From a checkpoint of a small transformer trained on Wikipedia: 33M parameters.
MLP neurons of a small language model. Each row is named by its layer, matrix (up: input weights) and neuron, and shows model dimensions 160-287. Each number is 128 + 32 x the weight over its row's rms, rounded and kept within 0 to 255. Numbers have three digits each.
After each neuron's rows, "fires on" lists the tokens most often at its 100 highest values on Wikipedia text that the model never trained on.

L19.up663:078093133110113146070114147133127110185071092119154082150132139122102156103099142145096125073120113162102143159099200119110108106120099128131060174192151135148157141080162158171115105189109143109098119097141084169083124114138198128210094075169136131079135065049114129097174090229110133150139152147109120104109176136104122115105175156103139108128163062140119147094168108102096139156169
fires on: " as", " for", "la", "ol", "for", "p"

L10.up665:075104073174154141126149116131078186129123126164170152096160137080116119103137154144141122104131160124138120137137139139121092163201115109149115140163132139062158097164087179182101106112182131091047158134132092093138106113133101119158119133121149120147133112139108102128133114172141117115193127115153119105118143142131122145192069148119125118121145110185109126131104137133131176120159
fires on: "p", "s", "c", "is", "n", "de"

L19.up367:131053133151117093111090116156143201075132141110120095166122114081117111051128090076116115086090106149110143153117112126127098184119156154095118148106128173084151131108173131115141077120182128130125164136162077100109136161204111161110187174160140135165090104125149150125154089129125101174084145133151179117137193174107126116163130144138140157159121084093143084108171130169149145189137
fires on: "ar", "k", "ate", "y", "cu", "c"

L18.up948:114154082164139128095126131119132075113192112155127140086140113029107144114131142146061134091113124096106149223131146155124086125142127154130118152135184148093169134125113098150122111107134169144085113135113128168188177165168074137132070153087096098143185068106098128161152193111088127173195127150114127108097189174076096141102156166168139082143070117151125083148135161126091106099162
fires on: "s", " place", "ra", "k", "ron", "o"

L10.up203:144140120117191095098124096050132182122127117138143138126148162158125106079111100136102179128152192119112116109135100134125150137094172143125160042161129130086169151143101091122103094130142205093164188132122160137117132190194027114090103110078074116181073135130154133132163126092124124211061169094150099144172176116130097216124135140142122141138119198116105136156120143096116156150115
fires on: "ru", "a", "un", "i", "r", ")"

L10.up453:049149140164147096122111128166138151117111089132142082110113120140087125162166142089042127095109130177118124210109170109185088132178128132056130097173140120085124170083121100144056185180129134124122127152161146159077103184175040140118166148161092172170104108146159184118133112125148168163122119141179091098152139131102109082107106133119138152107158109151113123123113153164130077081153
fires on: "a", "N", "f", " video", "an"

L10.up984:094088132193138115111108124158101149096120115129100150182105143139095141175109158139137074115082100125118133147083160172191148126153112143084149121157140113048156131068091093171112113088187137126098126092117143160177051230113069137049114155162070141137109112126114114129131124174133129162146171130158078133105111159124129117139141120137147090115123143103118129109104123143152150109175
fires on: "la", "e", "z", "k", " of", "ard"

L11.up398:157156124152110131134094137109100095192154105117160165153123092151104114109072074116169085146172120110144100167117128119115117090112139132133118110106132156099104134082144103161109205111110110163066078097179138194132144160072128054095152145129171098160097124154157115071088143144137186146117151090145113149184083174119206178128117139126139147191129127127211129128140157070088174178156
fires on: "d", "th", "emb", "pp", "C"

L21.up346:143112201178116154148106133172106162115124113167175084157077120096119092133141129160104145119094049106150098220087083159137082144174112108129126120156112145116151126109079099174092109162150129106095097136134088095143126172102117093096128099168135094169093122161112180094153155127117176155104129141167113159151104196145081124161113088123160086097123126124152145133155099179177163152106
fires on: " at", "n", " of"

L19.up1021:050171135096121087090107169133102137179123230176166141112107093136131168077127156131088134083085090082158097121145152187086142137102096170169106157125123131098120145092136141148089127128162114151138171163169148086122136107112141084146105073095198130148179074115159155135149134124139122206144170118143159125120157129135057106158153082149116112212135130104106113149117132104092113165162
fires on: "mp", "p", "th", "b", "ga"

L11.up64:169102121129152125125087176073098177108028146124136088098146129115145144128089175165098179154159134081126129097119124129104130072128112129181100045179104187086126153148132123074149109080095149094123153158129143085118093194149046161114119125106088147131182099097125080112142118106092179145115126129145159158075163158090175178142111180160176102137108084087109124128096112130140144139091
fires on: "old", "lock", "K", "ak", "-"

L13.up171:094111120132110104138096167099114123191120125140106124140126148077081127112097132078106121075100129084115142174156082143147092202122146159105128123089081194139145124111127116116064182089116143136168141133134080125123091136158098125105105076144114119190181154155084148166138100143134163143151153107106068087125148142128126131138067127104150171184134102177094122144148148181122099119138
fires on: "d", "if", "ation", "f", "el"

L11.up277:125101136150111105106111131147101134114152108094130064162165112157100095114193114121138161112121115072140110175076147138100103094117097115125142052140130208150174122114088116119101147156102127113089159094167110106164103120187122120136150116177115095101158140116144136100182083121148146145096183112107093122135186182153116142126130177093196119096139096095188171123111184110188158112113
fires on: "a", " of", "ar", "ed", "ated", "al"

L19.up993:064062144113145152127123128088129189105089154131163149149169085202144125129133122152116143085150046137152102145102146131124090078108093141164128100203207109138149083131172118127135186113102187121085112149129168190094124112141120120079133060099150142129090151129136077148073065147130193141126135107130109114148151184122129125104158138128151090191100105133069117077148150056100147102095
fires on: " of", "|", ",", "ing", "ed", " to"

L11.up1042:075130117192145125119076174151132124124166169189112142082081119096067182108156143120162203121122106025123135120111149181118121132144085138175124108183122133105138104169124189182050083099139163118102148108140133139125076139120089123154139108150143105131156105144123113120162121133093132119119181115122182098176106140084089150149116108139143122102176194114133130087131160130088161165114
fires on: "u", "us", "am", "it", " which", "b"

L18.up951:105051184189148077112133092175134121113124111125125164112152107206094149066139132111144132071139051135159113097064137142134119126111101109196190144099095136098102163141157132094142152101118155062143104136106124135167118136182100137136106149104171147105125053144142130112153158122143152118117126106115119099164132175167137105113056103113108116164087165131091052080152143089085123173142
fires on: "H", " Ha", " &", " Ho", " and", " Ro"

L18.up107:177138138139106168122108153115060169110074209152172144154170128130118114069101079175099134082075141141184139174132129221116111099187047148177141093109158169158124130136138113096181138122097135119065094144107121118125148173145117155072168036170184118135159162213140145101139103131123229121116129117196137140131128104100162128107153096181169138157095138165074100125186148162102127122114
fires on: "g", "ic", "port", ",", "par", "ch"

L10.up308:162121061147125087096095195102127124166074103143103074106117102137157096171102174138096160080121081112128140161148207156141130161114109191094105131123105097090129108210117148113109199096116176140117129173126137135168090148102105117072117146153198111151131141162138150132137126164081197133152110115175093155095141155105158074107109135156112101120150129069138091083173124098075141125187
fires on: "y", "im", "e", "ice"

L18.up978:085198086139175131126138087164126117122131098150190124140179128095116147104052081126070130105119137138155213159115197120119080170126122125099096118166119156121153125131132115130086156105136154131100096054168084139117138105148121101204090067097171163100118125100138105108180057138150102075101190118105102097079151101100077113101164124145195148107144073106139147112149089075128162106166
fires on: "c", "t", "p", "la", "pa", "gra"

L10.up1129:154134107112203127154025111097119137071115147132158098153149162113093097143088153116143069097160163105115096211090125151143132111131152106107153099140136110083156102142134130157160150161106131128087206113166101086189104142132131223123096096105076123085116093112138137110126100114122169085146145149176071098169120147170158128172146154125132093115139140076090143110137110124097094114121
fires on: "ive", "ic", "e", "ne", "I", " we"

L19.up903:112116144157134097097095163112153138139140142148144128164156161114123123100142152138079149120196159100091121194074207072104100141140162163154117114101121135106128067134162172148080072176084109128145156112147116129143108152105084103133117146126119198092061115104146133144151143186054073152134131112167177116148159127086134177121131160138147145095176067131114054096075118163110170146121
fires on: "s", "th", " States", "d", "st", "e"

L19.up837:165093161133102160102136148132089115140115160055141079118126131094176201096165072152131200120138078137141092070150137132178116094199069135173170081133136184136109038111157118116097190118162134124131127089128084185118096156180100144063078084146135146102202133119189148100119106120148069077159109085172118116171095142094103138130152122109145088182092114087102073127132167131197095129097
fires on: ":", "ed", "s", "led", "-", "ing"

L11.up1085:133116128154113132128138129107176151157085200065133101088173090097107118118164119127176153108112146111126117157143162170139167116126147099101150147100146135155144111137126107119116133114095146112127119073126073155130088112169168121097128146145101118118155145102168136098146084121152144108201171140115083102152125109089090174107163152113126076152091127092107123154168156173151164151165
fires on: "d", ",", "s", "ence", "ed", " is"

L10.up1218:095137063119125186119124108094084131187107158094090166157131166130150133091170114101124149090188100055101168145100111137125049105135104160185121129067105142130176181108150182142134137079093115116154108120115117155160110125164054091118140063166121104125196113150106119158141153143151157118108094065158095122153122149124116138110125123090114167183105160112162079172117177130087139117198
fires on: "e", "s", "d", "l", "el", "ry"

L13.up757:118073132127165137090132080104115128118151166087132142158126150120119167096120082149106152080145130123151137123097114164146071128154136163095089089114087150122105071154122108104100135177126174159165167148131144165180092136161080119093101125109134128140132110146129143160171168124134103151123155113085133130165160139093135196146115185084096185140104172149128150064128144066082102144152
fires on: "li", "ma", "a", "ru", "ri", " Vi"

L11.up1107:120131134116129165113079163073107120156130173095109137079160101122121072122132110133142108070141155113141146160110129156137127143094142175175066101134137117145141116164171138106109137159143114168079157110152105198092094133196111145115116103143121127146176113107165126131123082145086178180119102125131121094063130108145155127135146133115182165165122163145094064124118151116069123146153
fires on: "s", " S", " Th"

L11.up857:124109063183087172102106105124039117142111168146129092071081148103114176123109181163184137126127082065157158161075112124106085116121079143153122139139137155160159128176126053168130115125104131128116192072178104153159084116078096055115133140123188174099105124148097116139068103112070099098134109079137112203173107190099118167139086094105196082099108157163158171139080163173120141164164
fires on: "et", "uck", "e", "ec", "ation", "ctor"

L10.up803:112130107144101094137132253152092116116134118103184072092116171087166109169111172140126111130096079101140124107130146124086121170152108171127065100167098131127126095131141142184091223125168130171136103079124139159159152091103039089124140148179117119144143147157079089095146093136116131151118192115180123147118170146120122107131117138145114113091138083100177137122153160124135119166144
fires on: " medal", "e", "im", " Tom", "un"

L13.up292:106087153152206058079153197090100187150140206092139108174081124110200116080087107134126121105196169117133134134113145166134146168111166125182136102148162119076128108133142112185150087155113160082105179142143115080141147179151111126113079110141118170088140096096163142164149098165090125187132089098132164131129147138107152178135144142118181164141138149138138127100073121127106112117172
fires on: "s", "th", "A", "um", "."

L10.up992:108072178179161117128112138144119152059112111162128169119105073134082202159144060145121124115132151078105105162089134068181137152203116145123166130144128122104133096079138081067145110149110137071125218098107099188126116170171051094102130163118095148113124108123154172169165176174127159139107137117151121115170122089065133127138113138090138144136111161146119104166124137163163130106155
fires on: "s", "ing", " of", "se"

L10.up303:117083147129152136143130137174131102107087170124193113171099138130170093179133065125112136134139091101123150112093147140129119132138110155139110142083140122102129093106119148148094153058161149128134166145149106105182052171079150145089160127141122105144158093098113159179137090126076123101096139068115097155119172138091131065114105145150103141151106138103135152031098144080133139159164
fires on: "it", "I", "ub", "b", "y", "2"

L21.up974:138153072097103019153084134098095105112204193115115159027123096129121098099132150096083132138135147088128147163156122116133096151189107139150142118111131213090194154109179138150187083131162145062125168135158097084111151136172136098097084136142177107147165164085104120101139162143091118122197129102132077122143154102135127150158164098141132128130123140118138109093120152120143124173135
fires on: "s", "re", " to", "ge", "ho", "us"

L10.up249:128155113129128143104132114162090162059167128129179048152102125109117136086068121194120150190126090097168136148118174183052094078130148122119071083140137153120144106110165054102164169145120177140170081160145123108069124151130142161120083070104148139121147083082141178117126080162102105161129180104128128050188133181090124187134125130120172109124137162136120173101173140130134143183104
fires on: "fer", " allow", "vent", "lic", "cur"

L13.up443:124147101101170160090135135100121182133132191072139129111116112161143180161125112091104099113147101121135141162055109137146125134124124213117145074157154159102128120088156136155162121134162163105173152123143086050217113130138115077133122133128186151170095127135172125088151103147114154102113183096131122112114118163110122218136118123195206154114121106107173133130121138120129151139126
fires on: "li", "y", "er", "fe", "ro", "ic"

L10.up564:145063111171193122119136186136089141107136154193174067072102101064137143140125111171101162124130171135145104154126198126122148130149127154169089135121097153075113127152141174129149145112129149092106153176159103098143150144134123106164178113140103131158188106103111166136167079181098080075168172103121125115164162072130118143192106125100096114167202122135171141107090152122114129126164
fires on: "s", "or"

L10.up497:098099066144161104111095176122142113148098151093160095158140163145110137163124152092062101106160071138154151130105144109115111084173143145075135084163148095151140137137152104196114152109114106121120160121158123128130090100140114147123126114173136176099145046168127119116146159166128166183180114047134103101139147156049146122128138110139124101157097133134134119147151180147149144126210
fires on: "a", "ex", "x", "e", "N", "n"

L13.up214:141113122122115141112040099104111112120133099115122121117059132121086093104084147126180079141173090108171115161116129093178036165123114146143099120134108131131118104145160066138156189121109162171126091114118125204132139164169124103110194126086140142073135095118172164124122117146121130141135191134128123099206125119068093116090104143096088045173145149117143125104176156084133145149188
fires on: " Go", " The", " Street", " Art", "go", "ent"

L18.up857:127051104172134097132095084102078128135119175113142113093071096114123181086112135132142133112157113126149159165168149143160186091124135181126108164135148172112146126052149087195160119158147170106068144123119095086111155143116143148090086109109158138125139149157151164095132171111129120121148135101183110065095159162080144206133156118216150132086135111100221121091139104153170098167127
fires on: "us", "er", "re", " de", "y", "."

L18.up630:153168145140135103092103104118102146094156105042168148113089128161078117137050140114136062033181173143131108195086124111109136107167121129165116108186141164130160146098162096150186098116139108109123127122108099148134098224129172101150171116073119174139105100117132159111130134119122201163156108130192120130190125073141152133128173189164110116162111161121138096115092136141137095077117
fires on: "al", "I", "ing", "'", "co", "ade"

L18.up837:082108088103142168130130142124151147086190159074136108138150149113143168117132131127135176086126113102101144174147118138141100105126133173130108103154168134076202088070176158141131119114109133106113134125126083101100124121117151148101126117151114140159125127090106155127136148168105132164163106138110140153134177122054083147071155086160166157160081107115076089116127088127065154123129
fires on: "s", " of", "en", "ur", " than", "mp"

L18.up477:141142071172140112133084108089043114056175096110094173128079054142118160137124091131113115052165127106171122114113180170142118160204175179165167103158134149077165129087105144142144150141093146125087201162106116174144062185203129150098124127146097176136171154051156161138148155105056158165143130122134150119178098104135163159083125110100131053182107144129129126159116123166139064119177
fires on: "s", " of", "ing"

L19.up202:108061137220123114136114142116128159149128163150147111137132104120057140135100115166129216132110071076149087144078120116142098125152143178144116143119128131182176095039090022166121154140155141125062100137135062162082119175130148144123131075066114160131192100140159112160188144140097146123149168104133162088186103178089106194095081088180187159147075147129124109134130136140110114174124
fires on: "bu", " at", "mar", " con", " in"

L10.up836:135111100114142144110105121105103132104094102082083107090153146126135104125082093149121090132143149133165139115107161166111076087169125172091124106103129135102135144172176135109108214094133145138135121154193134081156132135170060110090139089121213129156101119114113167075091099093118235136078095117151123132157148107136148122177157170130096161172135158117123115102132163133062119158144
fires on: "y", "ri", "k", "im"

L10.up1211:092096143102171159127119109132124163136076176107155104080104108135111150135107085140058131140157156090163121106190146127113137087105150115167126143118123191110126172124076141111154126151104175132125119116103141153173095127173081151115117135135138127137150084092125149131104115143120156139120133047104097116066131186086138138087160135124110132141128172118156086071135156106134069119160
fires on: "ly", "or", "our", "y", "ra"

L10.up1076:131104118145173137101101108181133130140147148083122151130117101112162108169148122125157070050096143120120155159093126117169066158107163126151109102135103170063129111105104079103124129153129129104138160153136097121092135200215058120141125096127100145149127114161120126074160131176132150149097156117164068103169145126108138186128124168127144187197112101199118091125125156146158208110173
fires on: "d", "ar", "ation", "ed", " D"

L13.up1035:116138105130135082144089152110086107137096106088147102119156195083168107154134161185125088109183126058140123124142185113074135095141147110176087099112160122108181063148112099124160112119153133134111189143161114090121107166131087102161052204120105132120178140130141075148092149146111157174105127108115067145087132148096141099166107153123135140215111138071118115116125105150134122137138
fires on: "s", "ing", " played", " take", "ring", "es"

L10.up287:125134133096169119137151094149093138120128156133109147172110084160137132161128118199148196095105103094214166129088140184123071082166163125163101061118112176083161151099177146139128125113116153149107164136100116137128101161089117160131116171128195104176145089080101146148093131109129115152071095087136122129108159119123152080109113173154116144138120105149139177069125117157121080200157
fires on: "it", "at", "y", "ha", "u", "li"

L19.up83:132166122182123103107094112139111119090165149142157078031179123120110139093172118154141105099145090071140193119106133146178123137118123139172103107165135105090141152165108197117100186078114135094041126149191121136161124119164116074115160154158115157153184128112147146081194091123122099099170158098168134129105132108123097143174088102110172134157175192122147098159149163147100112215124
fires on: "s", " p", " Mu", "p", "hi", "P"

L19.up1055:171143133165135126131156180121081168113154120159164113151094047115081109091088158136104136131119068149145184134125090133112150146191135147125131089173168146118137109065141130191160134153093147109080095123145139158128119142162116099194098082144164110115138161115149203094098134129177130128137126152181117137203111119128085090085162133120203120151130152153083118153126158158157126116183
fires on: " of", ",", " and", " in", " to", " for"

L10.up161:139136134103123141133074101119113122119107077181122141133110110160118123156110081098133073097197151109148055176119148120142090105126065167136088081133116135091123101130119138150130171079097185137106156115134173078118178121128093166137162116150144156126093098157189183112142120146073146168117116134126097135075166140130205124147147188123125112152139109094067103167138130122139081139138
fires on: "d", "sh", "e", "z", "ad", "y"

L13.up1076:128110112203169156085101063119096131069106125099134131114153089129123129172138111131110102132149127117122113196142171123164115165094105134131122074148144164065152109122132090102122146111107194146092142114192121148123070133161067133156111145145140114199129143151142132100170141118097152187092139121184114090194120198114111131168129132128124172169114111127172078108176128130136135156106
fires on: "c", "ar", "ul", "en", "is", "der"

L18.up3:129137073099186213088074166127115161143154108091192114122181145123120095131086111160106198174138169104074163137090159138105086125095130148134167117129150158161156145174193118146103138118132160145122113177123099182129150203103134149138109111104152169124156116148079111113148133113127116138147088152210070143075106097115134180114118088141157190175144095117156136151148138092133142167189
fires on: "n", " m", "en", "'", "p", ":"

L19.up653:126073106137163166089135142131079097115127092182110165145171171153094090101146133115133132149137122118126149208055192150143063128119106123124161087122161158108162119089118168133062168155146159124162126120181111171117134111093088127178066066082135138089076099155171134158178135181075128140157109107094109129064148141109129159126109124116179115102150104123108081121191106090091167196115
fires on: "p", "d", "ad", "c", " mi"

L11.up202:101132113138149115091120100136123183100171118082198125106114159118143173163116110136075125180073164088162152128138137148133120121129130168138107126190152145120142060144193068145110138109127122101160132142199069109118072151132095135156115052092177195167121095088158120211122123137153134119156145134167151076140100181089145149104132099152128080099141138147185114122175173098143094140181
fires on: "cur", "lic", " Bri", "-", "ul"

L11.up1135:101191089167169126115094135134079148073133097118182144079157138112095109184119126134103086118101130117153136096062114183125185106110090138121114136130164104137120191083152155168065131119145085093128135149094114083162158152101122137074127166117143121110105113148150172069137156141105188159100112136139081078141226143091117103140120122152142124114059148105076154130201126110151105092147
fires on: "ke", "an", "mon", "han", "tor", "n"

L11.up1076:134151114117100120137053134100102086144127090091123118146103111083119110101087143124107096105169199143203128195073151118116127127133106134147091026134146124107145159110204107136183127142125156154091100115099096192138171167116081158134096101109146177129160147077128160074099107196134137208129126159158060107116099129055188126086112148128146097144075113120139174095110157085142120135126
fires on: "er", "la", "el", "ent", "go", "″"

L10.up697:118155119146121110150105115095099140083157162110200140143199202133072120155125172122146058122177118110141080163153165157100098136159142136132078112137148158044156121107060097157101184104132116134098150151128129084151112165072133113074092119119072193139113055114104097113135097117148158147107163088153086106142114142118148120131077152110133090164122189174138127137179090153132142089160
fires on: "st", "mb", "ne", "ad", "d", "ic"

L10.up625:106102100131171115123142136102111141134156118144118121108115125114099163153115053155093100135124194138148119135120163133160076090122073162103135105158126143135102122094103143126091183066158136162137153071110062165206163165160028141141150081091131121135166037145145131100163130074115108105093192079105103070220159139112153154142155175076147105127111181134103108135085164097108146163118
fires on: "ra", "ea", "ri", " Sea", "a", "le"

L18.up1022:146131156138175156134128130145181124153119086137122128162160115117101096186161152154071135110100135119109100175072160093093129122167137101136129134127097132105108098147176116111101116000151087097127125141171081106152147106107148108134154159156181134137171096110138160054203124125167169163139127140152113103229190136158152082116181067165152149176123139141131119134108159169132150112155
fires on: "s", " As", "er", " Christ", "ed"

L10.up251:107081060132154159138089134103152135100129122175130174097122125152084110101118112090113176150118150154185177181073177133109140166129100138167195137121126138059165114117090090129174120140072131146071227106102112119115120121182096116130158063095128114153193126079131180174108165107038139131088144120135121130127135135134099147143176218110137127137128139146116140113121135167106108129162
fires on: "h", "der", "ing", "or", "A"

L10.up580:107116150127148116103118226178084105103107174130109111092136089090102135100159096155165176141117136135129127119116156174169129098143138128130125157099114176147112073165171105119089182124164111111134145070153123202105145139131138151105111065151084162077187134150143188108125066064149125110177160094085147095159145180082162179161087164109125047201088095101116142081145161109119164152155
fires on: "d", "unt", "ed", " ==", "-", "pp"

L13.up341:111119156137094169122098072138167199114160132151162075161149092129117130136111090102128108083143138146170086095139139162156065132125103157191129171184157104141084150097143181143128146097103131181051122145153132101071101132153101125170136134104201097138073070037135158064118125134071127155126146094125136097068087170159108164102105127118094192052134135126155132103140120133110074108158
fires on: "ta", "ma", "th", "er"

L19.up1015:124088092111133113088116112157139168099162129086102161115115163105133185106119144110100098185133173094146134132100229146111100124107101144182088119143112138141113121122206106099169142035124118079143177098088145129135134102150156119139140135106191134121142152119141140100141194136082194181154177124156116149099154141140164187113130179166108094162125100093069100143166136160121111110189
fires on: "s", "y", "d", " Y", " C"

L11.up133:097136094122193136116090148094130110142099181091216106062179131050110084081135080146089187152139094090057177100165175144147129095163158189182101079104129161147137175072163154147116155083137134146105141158145153101145115119142135094126062077124137158112189126119081127123151052161136150131141170128155126093086121212108114194125105104122136099155114161107144122070212121099110105152127
fires on: "g", ":", "n", "c", "l", "r"

L21.up1042:145115118084101116138150121110153141107170135124110102177168160156118086070092085072128104096179097123173143134114102163126041153087094100089126100110110174131103096123153155163104208086084121140093156103162144165124153111116076028174130119137187139123166101140117176119146133097119125176121172064161078107126145177148115143133210147118093104160120082133130115105162161140098171140154
fires on: "d", "st", "th", " Ad", " ch", "i"

L10.up47:130083133125122123127093067124124122125149131161095149173144067086133110141098085116116099167168167138134120201118145142148114081110136154124112140152164155122174109143134103128090118073121096116132121129145128198147165196127151110087096132102155134132151108084159214150140156077089167187139138151164096109068120148070177184146168214119151169167107133029083095125095148159104079112149
fires on: "F", " continu", "d", "s", "z", "o"

L11.up541:131173083141171143105079140117088133147114071200131171143114128064100112103140099177130133132122133084144144112161184114176126089128124104197157129138134136120097115104131095187106132061100084131098116125083118143134113124079163067123147102113064139122160116087123142138124131131089137158149131107109091129168101131088185144188117141090146142122178149077113159134158163167133094158197
fires on: "b", "ve", "I", "*", "go"

L19.up580:095106128167134168133092135093081150108104171180158099083154094137115120089131134159097148137099126144196138139120144158170073090151106145169103100169210127172170100164125162124114188169124139164113131129104139139126095137126111094095153056132204123153150110164129108168110097124134132129079088100123128144161147143061064120098158123107145107148100183106172088136128145073163090121135
fires on: "\n", ","

L18.up1237:168145113093228141132105176113107102102112095094162101069093153119171150079080100215098192122079145108210114190116132197143165096141094109180103136155121148138142149178168126139133142082138139079131130137069169121139129175148130098150153126121112120143166097062150187107166103122090177130116187163150148111126115066112138167176168114088143075114144169157119118140158136159085084160168
fires on: "ver", "s", "g", "or", "h"

L19.up226:169104159135123112096103125088070114176079133112104152076156171117122132081095133108099181096159120122134144113126153123101113110095121163151151111122117183113094157122158128109090142119090132119147120142100186157131126130100108044114138113096163095158208119143173129091091102118152161208158113090121100137101159227131189087121164108158133135112157110125148094067108139106160068147095
fires on: "ly", "y", "lu", "ed", "ally", "z"

L19.up327:154172105130144175124090143090067119086113076103143146119133098149169125151129076123114127079165132051193162116141156193166110102151101128182143093150157132127123147132090122134122128126156178135040145079171105134147126172145129147128162145137103104169173113114163126152122082124086170142102093052085135156134139127147186152150095141120171091133109155129143143033158141079143106117132
fires on: "ur", " was", " of", " would", " been", "er"

L11.up717:135144152171158139108091168116114135135070197130148054126131100132132133170102162151107147097162098073110141097104131165138116075135103131135119106178121141087153097114188093164109096147099210077070132082143155121170064168091113075163104111173180133108177093151158068123164106140141133166087140089168199126174161181145129151130122115147136113116145139115168155097080123082084167138136
fires on: "les", "ed", "ing", "us", "um", "it"

L19.up824:114124100107143163080125143105108152182121182057145114150184098097126113115073140117100153073096142157139157080114172130106095126157139178136146138099137150122150078101229110100153135177086116124173164081112082176124163130155173180137114111091216142073153163133146111132140133118077152144139147117097153072122173110131093137109144112117149125163064110107056115114154134132130192160156
fires on: "li", "s", "vi", "ur", "ver", "re"

L10.up515:118140155101143144127098137127124098129102102135140138198121057189109176110126121153099115099124132099162127129064120155135123099135130092121145152201122107097136098050181120067089114105095145153101127157110060103152074140188116093114186141148081198145118115103182176169158124140115165193139152120145147153168096113123085159120140109116141114211137133149108153150150136164098156103195
fires on: "s", "ent", "ning", "n", "v"

L11.up1129:170127079135163126095156106118154137135150105064169060103151102122117121167159119125137160124142134104130159161086141111122086055152073123162092137082118122089139117117200104128112158083133084110130099051132117109168136145169065104178175122154112184112153083169162099037162146117107181143093139099172145132106170111111161129135188145213125083109122152115136160105111184180173173181166
fires on: " president", "er", "ed", " Louis", "or", " leader"

L11.up752:121128138123089099086099183113142087168141133091163153122142181131170132091107142103081192108119099103160181112114139108149107078147138155158099120105147114130130033105163111153087119162099152145138113134187142146148107116109170134152080133120193110135162096182146087202119122116137142141102176097103157121142159147081094150219155111118118088172081157165084122079126161131116093162136
fires on: "mp", "ub", "b", "y", "mb", "a"

L11.up579:130122110079169171129094120081082149113124169151105173111199105168118149130123077153146096123152192091208138174088106150105074122109158093205044116106157108154149054138161187129107139079159098096133138154148121129129080137141087110152140092084117138136172108108135112169122129140074128088147110109147194106075139127038149127105166166120137131131125147113140096133103188175075116153119
fires on: "s", " that", " which", " S"

L21.up1198:110107151139164077119114102136141096144116138107116089107172121126132097181197119158103170158185122071125126133158157126149143155116145138143089091161128108075160106196088066128046129059107118147156173127168186159155065163141093124110102140101085101127134142143176108090159108196100076096196152173108135141084156123118148094123131127139176114098146087076125062108122158118161138162132
fires on: " inter", " re", " Re", " Di", "-", " un"

L10.up598:132117149170104098138149076172127101123160080104146069136146168127090136196107091144153092159162104092139096127163174142128136107116126108141104132122176198094168029151104135118135163092158125111114147153146125137114087148142110162088126178079103146190164107119148137091151108178135205178092194093135061104131121173182133151103134126151152152119066120130158119086112143082097136114143
fires on: "el", " up", "es", " over", "ring"

L21.up1102:144132097118129127107109174143069113182175129103117099156191099081163133106145105075147095106158142119144130136117185114099125118204147185146073079136196169135099088133202158131148104113161126055120136114166171184129120099178116105113076211097169065131149162147194165115163160160108072137144182173113181123111219117085053146143089121126120080170100114163145098108112164153073167176106
fires on: ":", "s", "li", ".", "4"